config.yaml
n_layer: 11
n_head: 6
n_kv_head: 6
head_dim: 64
positions: "learned"
attn_scale: 0.125
init: "normal"
beta1: 0.9
schedule: "wsd"
decay_shape: "sqrt"
seq_len: 512
doc_mask: true
steps: 10033
MLP neurons of a small language model. Each row is named by its layer, matrix (up: input weights) and neuron, and shows model dimensions 0-255. Each number is 128 + 32 x the weight over its row's rms, rounded and kept within 0 to 255. Numbers have three digits each.
A block is one neuron, or neurons of one layer that tend to fire together. After each block is what it responds to, as a language model described it from the Wikipedia text at the highest values.

L7.up816:158095111167096130109138085162121137137107141146121141066139137190138131170132150151119070127152157092083196078188118143136149101117091174101159058100116152146122114130138133115145176142099154096102149093169095069146133086162141115142098134070136083143052088108093131103118052156161109211101153109137168167129146150175117197167117125093103127106084103130146166179157173177093156080149143133128092102071129163122113150135107099156153101184118078097084117143156055140062103166178134070149124192115139196143174120158126176126118128122166119136200180138153095087162136141118161106098137160173123167129140136146142131125123162108132061201142108106086096128104144156094110156125065129178155097147099116105174182188146146145077140124083123079132165099172137177128145113093163
L7.up1288:142137155131121116147115136129161186120158157113124111130146104085142108143166121103097086093140126167089087107142138125139209130120147086111154097121174129116115109149157163165120181139096146157115135059162104087083112127187084143142144104105112140114167134095151135110124121108146125158137163149153159142154149203136198087119128183075181112146116126189076112145122111104153169172153121139058129096106104142104140129128123160177146108129120162131091146119156155102118094113163126127180125161080137146156109105146119179168110075124144127076085100121176096132148141126096151172130162144130077113126112154172126120140200125107115107099127156128141106161122144116078086141138120118183106120126165113156146053109136066137136168115127114105176127064163115121056134123110157
L7.up1485:158148128126155095132157128148127071102138114141147150132169081110142115102102102095114093144101139148178101121126081125129165169149157125081078156143146136134106163109134105156142107128089106156114076110149149138155110166158142104151106098158126106091161108123159156158121198098141109169140181103164135074138144140126095155090191115039134115119132121163124138129096174133117166136160134144127068074158135157122128078149146110159114127159085111111157081093058099119116150053136147093082118109103166089155118096111180130157058102077126179043111129138082123129186132100147095106111122123132146058107108161151142125094110086123140053091146151154138156162131138124124188166102149135206056152142121124095106124145067120176079131159100120138140127155117165132065135181135093
L7.up1578:123115129131093152156192078156122134144175105135142146161148112089141095167203143073138150136110117190176116090127116114122098098133187115162135171110116184090141107100169073114229145130188120091107167138123106113164111102131137102164109161076140109132125103138171165077123138111147049122164135129167177122090133204137114094144136087111099100096064114116117179142223160107166158118130128116139093115144090164109157116120107165083122094100133159103128047171091117124105129154160124169129137172073165154212131035136165072108118133138138135108140131167129112080188135167115124153137136120186172181149127156095080137139189169097138170112176108061147097120139152135160248038128128136152101103126097101095098079114126066097189134081100172134151075159123097198183091126162162
L7.up1638:083095130138082160121181170113147079155098147163136145129153132173128064155155177108149200148108121148161082092145107108157159113119140126130168127131153146133067106092120072087136207141115118093149127116161159137130081126126126088113176122158111114186080133135121147149104094136148133111131109127137152070132147123173078117112095165128087097087126082132186086118115105130125154164116115125074140105105114161114085172164203136145184122139168192078108105137123126132151120140117097109043114153098159097208098117118146147150118193090194090084171127140124123127136107145101146209144107151132159128172099191177114164162183131113106093142126168113143147099204145141110104087080089153094151201144145147169114124115101119118130138143104133161189173108185128144110110204098124
L7.up1662:144117110122087108172111060111118154133159126170114150128144094171210150131113127091157135141121110107144123121228121145103132150188113149095150065160177111126064151161143117147130177161037150119093088118177124121157138078142109108127145146083100132160152155107082140085111066112110101173127180098159168098177098132173144139147129169135104138136148141162101139144149217142113111155120178137091106099071137151150058095177145110174157066125118139095140088082072112116116119174162172069161156126101165141192114120124126134138060165141114110102118102175138114076137098134110114186077078114115134128074103168083109119106142124114138121099120123104185058130142123149093152137128142137126154165074095093161191152094144133158093081109158106138191164099149113093113088126129151
L7.up2007:091114129159110099164121155173116170156123085125130147106111144150119171098122132123170117164101153105100095139118136112105096117116067160119181069080104160104135138189141146115160154135107170124145150117170117127148126132105129173135187182099130130128103137113084190154087094181062167119152164120164159172105083137129139091125125165053071130126164140115114125142154159128099182109076116147150120069062149181138138117182145110150163093163140155094158158134101126081063121125157141060127044130088115157153166107174122114134112076141134147148104133111127110094163118087105104102145137182144131130108107124134085112143145127091191146109118108140166083063136107159121122098087070088128120173096070124165141083080056188125038117076130140125180120107114065119068095151135117
L7.up2402:099179148148122141150150105127133169125128162155110171143075120181186128149132130099151136149134133129127130121196091173174115169155162160131149114209204133129062156124140126087123198145085161069114116120153128139207089116159072098121181071110087139152129181134154129093142098056133091168128170084134160111138085150138142155124136174109069151165191142131074128125124164186091125118102175142095107163121170162157096124124121109152182125097122199138143129062146112106124093093124197092143149100074138146183163139160139137175074136178166122119100074187150075061125129107144113102095110102150101159082157187129081115129115163061133143143131095110182076116108169131125146153138121133124134176122103127192182159112100131103159046136147139166248159154116121115088097094145191
Responds to: Starts of Hispanic names. First piece of proper names, mostly Spanish (Cer-ro, Ronda, Olga, Havana, San Diego, St.), often in tables; also separators and dashes in tables and year ranges.

L7.up6:145119090176139081080179150183157094104108087182105061150109068109113124102097086093095101116090144140106142171193143118117152115130088151180110138142125143131157136118129117134165069076130121101142111121108172070149163150140099188155157159135126189179101190130115131179170199158089061144101139122135139138138120102184187198145122129107118153172144163129067158080111076104118171161127138158132139101127100159154148058128092099120143093122100086136161109147107099215179066183075093110077105127149157169099106109072133161088140131151136150187062120077127144118059147123143116147129137184112096155152131114149105108129107133145146120124167173083117114143112143084129112152121142198149176116200104115188098149086129110150116136108099134174138118094131151132152116130162184
L7.up376:088136094121084093124098108147144096160111066139064147114122133151160078156107101149113103159071175133087105132142128178195162133097055132134187091169145121112120181166171098176162161097108137128119126128119159100145083161136147115131153137138101142147100107095106111142093136114117136216176115179114132124159059102102093173157090063160115105091112095169077105104098112101137135139117113091116119063164096204172120116099111110062148084109103101152137189115114128184142185173151119124146137111113142144139107165109125129092109134126162118115097151151133152111151088157074068113124090147081144136128080087120128158076137147127198173089101137141141199214114134124125136121159081098137192154154088144085108171129119086168191120114040183134137164095148138159159095077170122
L7.up611:143168157145077156133102067131121082135115074098157166101104095136134112165122122139119122131048174152069164148127120134149115080175098122178109087213157143105210097069146076145149161103135096075062174099162149090148109106129132095124112106146107101199138168121145123134099113119155094154126124136096139109133071181077123172096123132128048158141057155107035200125164129071145125133129139144137088119110115182112104115138108142112134150117046150135137115101157121072192198117160133153110142130201116159087198096103170085114119103153159078163138127168094128109110172129098142141131125133131146130141177117101157111061216155116169125116101177140114071153135112100141096118136140133146146129148119162172160088140147137203132146131000110087152145160149147156137189111100111
L7.up642:137147163087133144087100133146140138132172102202096121136100138158156088115138120141170159151161147112122118155113116150178147089109103148125145074117099133085143089168158127070130099081143106078139157140151093112110097196141138083122133168130138147154163096128103114147119108148135116139115070119175107084177184103092087127144035096135097125101111150112157063077148125135102125107107113147110137099125109161193165173136170089145178131100152075133097138133103169188124150114076187205097095128165079158124114206129145108109089157120122116131129161105109088087116153097150141124142157066117114165159133111116097131131121119160140116083160193111144130141144117124136170107066137144163092163147112111134187099101137136141129078184139113094116140121152145114122193125172102
L7.up746:051125112133134112081119103207092127144148101120098156107148127165141106065112057124094115128112141125119122182157175140188130135127125145070182130172141136081176137151192101132120140128094139118082099154127142054149119193141106120106179111146161155089152083173150103104112123129117068130132063154102132149165145086131152173122095102151043147126095082116067109121096120137157131115102130088114082110194057160102174095098182132123122113145111083127110132154140135162094141138127162132099137127099096126200136170094084107149141161117185150078122118068121136148099129187167104145154151141094151116120043137129112144110105205145174128135119159142100164195165121117146122148161156115136166165131113171094120135128124098155157158036131125139152126159129134135127095141139155
L7.up2100:108092116153165107134113141126104124128153110105121135142134157131104135187116049089161134122135139180150082100138166111155158177164111105166118131138121138057120149132197106170148122142132146187128141063184109139068131103120147130143092145115114146169147198149157141136128146155095134130100129143164129081146125139129118141109119131114076175123099132140089081128143079058171078121119150175177109139044151099088108106140144092076108115081126114118166088139082117180129143125112127172121135099110158131133136113111126120099059118102205144131144132137166131172121135121131068174136143103117142140108102112082105196124176141122131113093090073111089088161156104140189170076094132107124109089167122140092109143101158175087101172191137116087171121100135127153070070057167134
L7.up2857:109118050104161148115132115186131154110095095117079092106140097140072105153129109143055116133065107103144121111143192142116174128150115128196162136161117144033167089142142112123103207126145151176149095135153117036126113177159140119049175161084157154079129163136115091112079148107130108101164052117111150101094150086137131166163142142127107170135141118101104173127157116149142123107109170127105140148132114134125126157194100078119156125119138153124080155137131158140125106117155095166142085125109143141178154156131108101102168099110117162120134134117122169155132085170095103108150086110097101149124120137085147122116131192097128120149113147173158163175164166128161074061102160132098144129100121077148095148122137108187163160153121170182122096098150127160042146170112107
L7.up3064:121152120167126081142128107112101155128123059124081134163049088123134109143133107154116123110088112076121055158123172158115197108127066131170183119172135105061184065129130119099077133097136142118026100098161087108104092161133136133085148158141138126192153205126131087100136130084099129176103075133153104099132132125089145161101127112140080212125114151078153141102128134134168113074132152187132113138154093144129125117141146124123124132134094130134129166123156093136116134163142089188088132129157106107158125138110167129133080100086107148122139159122149136167089120139133126145147122089090105128126088105138146140078142147113103179020123110070114096199155130179155138089136147102115083120115126108129119150103169101234145183097056126125141152148145124109122133107119094
Responds to: Causee of a consequence. Last token of a name or pronoun affected by a consequence verb (made Kai, led to Chauvin's, allowed Aquino to), usually followed by to, 's, or being.

L2.up480:117109137147166141156115120112119166170156132034128155191113096115148136157104126135169139102106111184150062119140121147150145121158194136152169167142123171131154098158103066169109158094089188136137160117172052099150056176132198105068141131194082081142138112135156186178088083147122132190149139099098121085082134112153098133172157124148145152083129107135158112095132176102128168066155111093113170088129137119137200129162161163081118104158090148136118146062116164158101131115112077123143124181157132113135130048150171136131070139108098147101082166138067138193154143123147111154075077118131174135122101131158101144176093089056104130090149104154122070092160162188186125142164179141114120111152115099071076142105065169150134175100163120098101077149106089126127202121147173
L2.up504:144126101177178180132152145150152076145131083107131122087121081110174167074104106093239094137111142179162146166134146120155122095137075110187110172114130106188154148141144135123155170100113175143099155109091168238176109239112140160101150107190119091107149116074165190129127100121145187103126152086120218084127125092127162093163084125090087098125139103176133177096181079068164111187155119076109179086120173150098118078121160085149181105159083179160146098160045131084106137098160093171115137127124097146089153113155130095140087143147138153107143139125176138144094110134124102112123162088176117116106095144145065101086101212171123176149155077128133130127142138188167101057127154164112125127134150124167162099155085178145076131150168120079164095094107132146128123172131142
L2.up592:148137180141113114141098160168117063129135155139106132172129140099160172099147093162139086141114117162144099112122114045104177113136099121186180083110106080167110091130099153104160120151165086142133112106152167099134120139137128193094160121123121117122136113187128166129150111111166154182184131131115103085150121095128118125096114115097113140141129101130111167126119188109151168133132069175129141146097119146124115149089151159132078100141109193161126151122106082174108107138119117176134098133077132123137150165123103093107135182180105134168106115134171179098153154123096090128128159068167160126038111163163124127161125143026118097057094101158166172112121147119119157060130148166139179148130055061132117121092132097143106147165122138206157150090144103190129150088104130
L2.up947:196152147144183090133097168158137082141133089146130116175096127103153143134134089126148127147145113182098142185125152152154212127065140096165124138144151136132084132125078154106184112117120195171122141107096146137166133158165139135142142179162109113191156103115139125081106147150148176138184147092105117030093123083182117142173082182114158170172086075105151189084141153107126133140130123127132165107137106152171125136108088134093116124141159155104125117192165069154114141128164056142052136133122109169112128108145125182127109114090136100145129099109158159126055129114125093129062129135158103098101107105183077106130124149110132131121131190119136139047148132160144143142130125074130060097142104083115093157119061083181103124207114100174218184102166179105177134068106105
L2.up1690:106079119141145104111154171194126070108167119085051131123135157096142105089091079151145069089143156161168143095138138127117131104087180140104186130153130135066093124174117105137175119107119142126057129078115131181148092121124098133063164119095123120092152107154154186134103133173085149170139139072130160101111152104103172126141078155121088127125198109109167144146186165100109159108119144193150073089114109150139116087121166149101146106159078153121121133125102107098128112163143154087087161139060099176155103117133093132111126169156143126148124177098148091144088113147163101186117128188105125124162082105152081180098163199134125081130150143175121160089130127089125109152127177189157125129096103143155157031201105046118051178128147124114109094115082088161143119093186174
L2.up1918:157117157123185167097152150110135147050103157183112153182095103101148176130142136116113098133135095154144113131064175122144196148159163110123197148120155171169124127150112120099128101114131135131115202090136127171099112155133120120120187098124137133150145100182129210152130192136126145156101134115130055096173119120123154112117107158137098091130111118207168123149172162158133154158129137106108128074164144087138116106133081126050127169134097157140143123085156088052106099159202073166111182134073149172095141158133166134105135162122132096184078118057211116154103099142109068146121102149153109148162109126130094073113110161061131127116097058187159146066123139170142125111095148152151154132124128148160076158116158103176112116161135110050159099090095102124143212155139188
L2.up1963:132150148151187090138185149122113096120123124106121025103143135125121104138156120117136149175150116152113075091112108149079154157157191153062152179103195103093122120116190124109114080086128143094132087200141132124107091133103145121117093121109137164131194093147130199149156156160121145113182141109099127104071072157125121151059154145103143134157101134098153131098130110107114156138118157153123134225036095119144140099137143109112087145148111163098148061052235121095079117123118074130119135078161138073061107106141164118171119176118132160067163178147140129180081126117134140131091122194140140100132139104118091109145111189176131074085185127192155155119171203122197131113123103170108179123143186178156136102125075057132140169166102143102193130080148178115172156139131122
L2.up2894:147151119127143188160146185126146124099114174176111206175102095148091126111179098130118129093149143111141111122134134065121130200089142145175152172155178144137182095125132118134161103144088141131166093119129157132144167220161074135100114071201109114112174132155138136127161070130106151125153146163145193148128112111094126149192107162102141087145122084148088117103128093129157126141142152113073153138133128204161141096102110124125170127134074120123150086150147103104174097150093130026092171127120143099118104143123059097133109159207177133111149098112156158157113120169109082160058150206181117170151113111209123118160136149174149154109122071159153153092168132155095093090154109216130122104115144145096088066193114102179112136135106150079122119104089176171083090137143061
Responds to: Finite auxiliary after subject. Auxiliary or copula verbs right after a clause's subject, often it, he, this or there, such as was, is, has been, could.

L4.up1549:115125109194189100122225103169093131139099103138108083107126168132097055115104133157102099128130103089140114132133148100118170108171111119110127136115141110135142117081156064119092137081077142122140173114051158076129080128107189135202158109149146131131117085168086105134125173114149077123113170194104127116155198124117133117127127105136128205076117124150042146116072165174135144145103106137132104100161105125080142096048155152136159098076109053098167127155125106125104124111113110205119138148148149104153100127087129153111096119135166147107081137109139123152115111106121088110084221187070150134124111116084161121073222153107167113100176151122154153213130213143101088081126179158157173111122127156189080150099138104207153102103109165145195094127117165125117113152168105
Responds to: Boundary after completed phrase. Fires on the token that ends a noun phrase or object and starts more of the clause: commas, dashes, parentheses, and object pronouns like them, it, him.

L4.up1674:116116104185186157118103087103067167133101078198134130076087129125132140147095142131154150190131139091157154107146126141124129234126089123109133132107111104154068154119146072157116136161113095159083142116135100169141105084081100156214166114113147091154124184115117115089116139061127056141090185055148179173167119144119164134135119159104124123154186134129172164157186145100122158124138152181129091044133151108125055150173145113191140101107125085099151099132132121068134144158159156085116162134100178139131175130130107140131086152126156131027164124143134112073135104093117131178047086138147132127084152106159131125158144139152121145125123088123192106133136107125153094152161116162144122161098048141164163100124148160142112158127128073103139147113114162134117114087139156
Responds to: Spanish/Romance proper-name pieces. Word-internal pieces of Spanish, Portuguese, Catalan and other Romance names of people and places, often in tables, e.g. Bro|to, Her|rera, Pon|te de Lima.

L7.up144:085047122096102098060143183098162128099122110150059159132125063138140095104130129120097152164120176145087181111137097140167189176152097140146138128132143117151135105208155152136112177061105133128059131079117169078192083152149122112113132103145117146122134106099149139137103126098098134161141114096056181177088055146146150164086099099160098189148173156128114125078087122125127175123170085123111176074184148138111102104086188107113110115180091116097102188143203121198096176135112162180143149138138090167145117089147115135164147097074121155126111116104131166110124168145108115103113097163144062163189078110194144136071101133090108099099126185118134139123125153155159145080112071124159133149128132126135199162124152116203144095128054134136140114119137148149125101052137144
L7.up292:099157161066148000072115181183138121115157147182075129113129146154184133103138104139143180104104124107082083160132125103106235168120100163096136105103131133140134144036092127130126114147121105134154125118126101151166118065130094145111146189095118175089106073071108132085078145107129139136146142092112098092148143141166096122082134048128148096098098161110101128107066146166136177117113117149115082082088150138111122102123125094096129146148085110090062115088110102122130140103156112167157214144082177158163159155158110095118115098134157113135147076123130146122149115166142194136110109122119136117076155111144121127142122148129134114122080212092155134105107173114117174058098145123113141123137161175137144173122098060081106179125039132152211114119120142097115129070096166
L7.up809:113099110050130065125141125176131196121154125192086092100138113106127125113147188160124096116068174126120127103147139094126173145187160090089138160161109134102075141159074120125158140114131181088199147160149119181160105115099094147138114168145123144130121092139115145116150187143101146133094138146117144095104168107144109112108074174148099128136138124145131108111116126185151092132107087139091140119096114157138124118202207150134078163134080110123091054122062120184180174160152111135089170125167183106151124147207124107090150110118174171079104097137139161111146099123118099163058115157117097148041113077164094122106084190104140126140125092161152153110119155127085178135143085176204107175198145118158149149115107147200070120090074126106216100079166095136115126094105123
L7.up1029:062120132094094145148154149164105113186083087154119181085143157168177118125117121120154133134099108192148172116110109074140149128120122142139156120147122076156038160068128092151112178115120124122120152051090176135144116161159138157143158119110169110091125102089171113093104150153080161171090142102087131149143096120136127082075076110094154126104110139170142195095095170147114176062129110150166128079158116119105105141122089107138084150182108089103161058124119093141106170111165099090122155107105081114115124089146131109111132135137144099108084144091051149127106074127136116115128121118143119159154085161072107122148096151086122071112157124095161191148092200111129138126140140159155148119075110147142111192092150172098107131128144129105155122093143135179079139165135125
L7.up1336:109149171086116106098147161171185107184084099163093115153128101155192123153089144128202154180133175203087147149175080088189181117171088151128152122119081115130103127127149123142154146028095169149159119148101133178179107152117182155111117134082102136146156126158126133174149155098145155188135121098120121121127059135145139141086139116155094196199135102133156113072135136171128110173148096100102145057137151161137132142130095151128140116174125191148114111166101068112123181151148135130111176101140112108173114117100128167129143079116127173127120106103140118134076136130063055140085172145125115132094110097139070115068123162174097129107117161134150116112057107088115170094155091142098129130125137129142115139149094125156058122095092112111136146094111094150177147062103037
L7.up2224:126061106073129107105122147138081143124127159115062122143105047157150111119120183141136126063130146162097149171142066152141119098155066081095088126131091153076117077155118135129138128108152101109155113110114123163079095081167155121140118146155116126083114117185129146176153110120143073116161130152081093079165080090119106153146098095125094150171151094112107143169083160106133130146126055098163153152128086135121162110116109101154066161163101173138190164119086137180114131111113118174112156135139126154141111143103139123139118089137165153145089065100120153107094190079135083094075114108153108115116162143104104131128141130109156068144136181139110042169109134133060174128169087093110165091087122134128132094089130089156116062119100117124175135070149093144159179109158137
L7.up2370:130158136122137113104167149137119114133143096099093146165160083139126128127110142138141173138103105116139133108088102043196165122132089152077164088121119152121070139138163111096122140031122122124082110117128137119187105135146130114126173163109148116125131156132162169129113112139102085169155179119118086126153147058141094132091100155069102131145133166097082134095149077100086170179135103144123128115143163139180098118074141151075157159222104048097105101074160150180100155224173096106140132131150128159197098160136061138138118126136131091131091153087079156093111149123099074158159172147090093175093110102082126119120123138126143100147117129087122113161126144105119158100179120176117196181104112149126114104089161099199123068129082152107153148136153141206099175027135187
L7.up2844:126136169143126092135099120098150157128082082061057113100146164168121077099140075149188150108106134161104097085136102071133156139145052146130100148126110187129116134153183162126182125096115113141079149090109106081122120171164124117112166093145171091097164139140123194149069148168113161110162081104136063138198115116112118113087137113101037081135138118084116124099213078155170116137137094094104101118143133127128087121157114144110119149168120114063122137059148176194105116145106116092126126128121161112121165139099165135149099128117085182120132156078094117112113171111087117125123163159143078089118099162125151146127151073213165094095168115149158106109212193159137130112108126175092124171185134131165157116151195122120105103120151172134138137097111196188164096076134119
Responds to: Copula and predicate adverbs. Forms of be/become after a subject (was, is, were, being, became), plus adverbs right after them like frequently, initially, simply, also.

L4.up2736:135139126205141166150171111123117099122167105126138121139105112080079129116113157090145124166075177123103191119178138084164145134141119147127119153145135179190112136163130134100188122021115138135058137068082129119122175128173123169170154104160119151079140129062177160133088162127145078131216145144150184150052092181136077104174152120113107083224110139149098153140129104166150131122078092142151104113104149165142091150035095078107170110101126198146084132143170125186119122159187137101141083103131122155108097108149082132184198095127090122150069096143127138136117106080053137118082113048131119166113101084092097146142100160155136118133127146127139153112134139137164113102130110176078123127119044106168114163109070111103141146118082148094232120111128135136143190163156128
Responds to: Copula after subject phrase. Forms of be (was, is, were, are, being) and as right after a noun-phrase subject, often before a passive participle, such as service was abandoned or forests were cleared.

L2.up192:125145134116139123098112166128127123145166162105100111149121162077107118137135125148105158105148096199137111159080178156123131144115138123143152135158128127109145099095097118080102138125140113186080135125070166161115146100130148116154104115085142125194108177139120150061101148125184074125092138118111171130113120116097096162136117166164135139125108111100117100133072093127137145094121108046093095100169116132099052137143178142098141145109124148085130129139122117133161178108168129139115119112120104129146168126115128202159127155086141107094138168156190170145059075097128119171104137120129120142087121184136120132141131063160152138084142151144142091060091115122131125044158157111149154173140132124120105166156163070130122166168148088118173127183103166160127120125129132
L2.up203:134130183099167093188078115134164099067128124146120134041128181145151120061169145120210140084072138138110145095115126102144189077106165106110127187112149123138157094136080109142164071116118130102142096114141080135174112117123130120083139119062115112102079168140131095130105188097118118150139043137137146103135144131154088125133157132132078127132091123168124121109123074108118117135117125202173175155103115201135097093141134124166149108148129103145114049112215158118112111138183101156165118150191168067145159152074148092144137142140115143160167187135103139105122106189127122121172144097132118089105144111125100099119124168090150179111179178147147082175089100117174096103092175110076137149111127071168141108133149128141136128149142178126131147165179159131147155177183079
L2.up423:120159123112154035085130118144112090127141112152115212136104142161161054146181130119148084141101081183109147132105165137106112169123130112146111191115141168132125097090109104128094094168176123134114163076139132187167157075180101088107137126096120138151103120161149137097127159104166094125114073129120127101133113106095100103138129138131077147141081096103100110111094149118133173068137128109147108117180096179141091137080137113140133158064030170109129110115171106102102154157160127092139065137123090207121103085091211130190080163100145099102134127178135100118105131147119124122091184136088134104125155125146130137125163136145131081153150156168167088153095131087185167083144170148023100116153156120165074114143083132127127085128157135137110112172109134141167147173136139
L2.up910:154143089113136096156107193175128169064130128121072107112096147120137109134091101157077137080070096156103041054097104148145088107116067142060166124102114114130129112079100130152152129066140111156059105152112110151078118114101123151127101107142101129169096107130073158132112118086129117112122083181071124171120125140144093153127118159107091146113138117139143086107122113121131087081105072098083124160148114190147149116195173203156111162110088128102096157192201209110165111096098126089145082139160067145192151138144141151156148121125155149122169164113127142122125133126042191153103174159095131095151145105153092146120147096148176083103171129149119130113141064163105137111116128117136142152108157094079110068129113124164123104130138136096139119121165142173128092161119100
L2.up1150:153129118131127152145185079107111022138155152062182124138142150145133098159119135116180181112133117195128128172093090128109129107061143095160092118180141086112106152130109166147094173109115077123160110104157139100137121135157097136089158125129127119077096176175106164114112155108092143159101129084101161105082117153101099161104124152084118109121125106126117161107127090099152197079133100094095112185104075105077084083111124130077134136140113154161152142133129205100165110089115186135140095166208066108163109152124150144158125114160081130134145140145180211127163229084124168112143131082108089143120109111165134142121159165153214089137120187169166150130086158132132153128152190131158121154134131112169125161090141101145155199149179105161167147127155161136123118109092130
L2.up2230:163172135194165139133125156148145120126150107085113133162103111116178038109072136129152132143051126156110100090135127102209103128162164116104212142107160073134133134101082065110121152104108138131096100139116137161092096123112111113160120102111106140142083182149156151136144146128142114141136128122105121098202173144117042148097107182152120127082084073154128145122059148137139174045124095136132145135100143135130120084180164126106118162099122122091128156150140140192173116173177064168128104146159100129139093112111174019084076080132155170106127116107150174115127092100114160173108198130131144112150188129125144049132167121104086168061164138120123083113150152112143098086099144117107104169091121137117118081137108099097141196124103130134207152143141163124137146169085091
L2.up2618:127171029177108110117146070135086167155148143129084153133162149088156091102136100146151081127069133147117119137128187109107178193181114067024107168117172124135108121102139117168084139089104088101137149092152123188089173082123100198135115159134124148134085126153171134198103148111102109106124133165098100185179151198136125146077133119137116150144120078093167146148141111124103144111093197110108047091101153066138072078157165156152213124112082126134148120139143153150123130095131122100080152122146174159162104151130174076111111112094129103123142130080175136147167103123125112157138189110086116100135165118107109111144096130153125107108138147179173067139131126078132133093115123129106126173114110126116122100131095109138130133125163126103142163176149184104087139127183128
L2.up3038:104088136087177081135068178073107148161122111060086130102114189138179079126110112097214128153117094097083092131113146090134154143196059108086171191111168114161112088102150088125159072101125124106166107111085147177089095136118141124090167105104137123164067170136138144144086163141190131110148077114140190070151136071166118186116126169112108203116081128108127182121162151130108116140153165174124113126086155073132087107137123105120116141078088134117106199119161163212123137230180105130107090132171170163142124105157176079117092154072100124149111174067183211171187117162049130131130141167106149100121148167138058108122153166197163118077106123160147099113089085136084109081130142155113173145076140160120118062168117142093107161147132163110147170135095161145130150180122093
Responds to: Numbers in scores and stats. Number tokens completing a quantity, especially sports scores after an en dash (37–29, 7–11), decimal parts (9.4, 1:59.30), and counts such as 19 appearances.

L2.up1232:158137174167188082133162140116112116103108071133096132096110078139160143123113129126121161107125127151117129081186169127156198188103166152014111080093103101138082146114115088180126146095117158118069151083111142139158122144125143101114136125090144134155093179142131136153107068149112081168115116112166124174130084155158131184189117137166096134150123101107105158170150197116111139139123146192132109072114154151130090111165106107118133130155083116089148089111116095098154122117158159076122152132113150173139076101113126107173123135165059070118106135147102147092154099209144133185066147202163180137112161119103099113146153126129140139155208148091186137093121128131188129116112169117106128160107142100118132109152089101136109104119123109085170110134126108135085145162126178
L2.up1551:068113145086140189148098149155161124164192136098145128147127119129121139157097104119127133155148092123113130143152180110116160094127146107123121084121143147129109118096120104107152154128126182153169143139141160162138061166125154115102045147086086152168091101082090133162132047097138132133117187123140096131158122119158178176124136172113141147177129094114119085095139143118123128152095181123141089150155132166135136129131090114119179123104171078173133127176150119087131069129112097125157153116146108117141127120136183162201138119154158106140140153135095114108193138163101128133058086148078184060133065170102149159105129118071122140137085115105191157099116078173112132130124109134105123113158123107168144157115064161144131041121124153062094119118127120148117112117164151
L2.up1849:118113099152155118093120081102141136090146122171117201072097152083106114101180049129132154056117096145095190122125166135141209139171194099114086137108149097122112136173128033050106109118173100152106152151111175179126098164183121144097154122126100124121073109129142133130115098156184107162181144116137173133130120105121133146140054166122115117094116104126124141183109136105091131125100077198161096069157121133173079129116102071120148092112107085125120068091083100114152066158155146144139176120162127183113116060142153142159100142189098103064145099093193100160101112127176114194086079134181118133119179146145118103074190121104148093123116158145105127091124097175084100125121178128156116134123093119153142125073069078139105127129103129148135140143091154153087134134145131
L2.up2273:137099205133068138150182132052130122148138144079115101122095109100136143140067104103132113156095150111113107106119160132134138097109202146126163125083142131119076152110148080144158147159141153127107125103108122137137051110120099075130166111078131188125118117100138091137137114126066099080117129114165126180135133136137142164094195113081099097148129099121189121113070122131152162082133128140109088172178081195119087149168188133143174087095093155132155123080132102076115076075106120075095122108127131136084135124108094135092090142104154113166132108165113189118120103127122147131079152077152160127088121126135064120105114151165134144118173146154126133153108174086140127186111120140113109143102147135097133156098082167104162118132154078129143080099187113137073087163102187
L2.up2377:165122139096121090100159087154166153130107152179124137128139142124105110108181116128177093112113107116174158128122107124099114079147161117084120108130139207126110078148109095096116151131187071169103201129134096151130137124154166135119102114061116089117135111157123149091149098199166112234140092160155151076147091124123158100106063201113113081124108157140114125116114109139161131154076175147095071179101114138110108129157128112159216141042167169133147114121142122080132117111142195199069144126111128103160186160101128156126116111134129064084158152163184096137126084158214095154056091132169147112143098111149095124098140111080135144127136119102138097132080164126102124109118116113132190097181124113157149225109122153118109107136079134132148112153112149128080141150114144
L2.up2568:098111131095118135140145079096106167119132166166136138136128115105205131160124123090161089118109112120078157034188145134131145088137089140079124125117168139158086215097105129153125160183084147098079108097142107127137159164111142120108149164101130085176049129137138114086151074110136069153126116174148129165127087129165149200129162193108112139151098146099156155061134146149123105129120114155128115099127140168145089127132135095124190126112103106137143089089095108086148074129129153168110149121070106145138122140134127207113060198144178141132139111155156125103102094143115144137030149141145162130108157128127113120090071118120177141080150130145192086161104104117103116117129094112099102138117162090128132117099089120062115098086133125157164103152158101102072054129084159
L2.up2659:097099143124102119149080131091121171024136064186125155117168189166127130107164121113113094105151189125149097100134096219133106161126144126075141133119120168129134127097122113153039142161156062197073157136107129149084127097130124072153141112141144152158107140102068094160082122145086095129100141129156128094104103110123177194147111126168122174136191143127101120096082157140153152123120140120094139131160162126121135118160103148114204128123140143103131139124095171130112118109148126170105147138089137151147159085104077150167121149187171101143142129161160093157092110096137107189131109168182109127154105065078087174079106160114142133086146120103157160152160174172113167090183084127130125132178146053058102089116143143089155098137125122138113152163074165162171083159055091
L2.up2661:133178092112106183138093149121094160112100130105083145113119123105149084096140140129129140142152161104082096097144140188064151087087097172149180129167204128134111131108125128120107120180137075064082144097048138121123085074129184107148134094115162110170027157136146150090145143147102088059101105130148181196115153100139150178126106127071070102120135165079121095106139107111102071078148171142103152157140102154133091106157134050119184150115085099119160140093124161075116089145140154143084118112160173110112192122100126132124132190177139159112167108153128141120090135156136073099109169165166153166090062186126103136100148167165133138130148135134158086136124189121119125082126153154099157222120148090137104098097096107087111122162097145139209083155128138185132108171108139
Responds to: Foreign name word-pieces. Mid- or end-of-word pieces inside non-English proper names, often accented vowels or Spanish/Italian endings, e.g. Fernández, Pueyrredón, Catanzaro.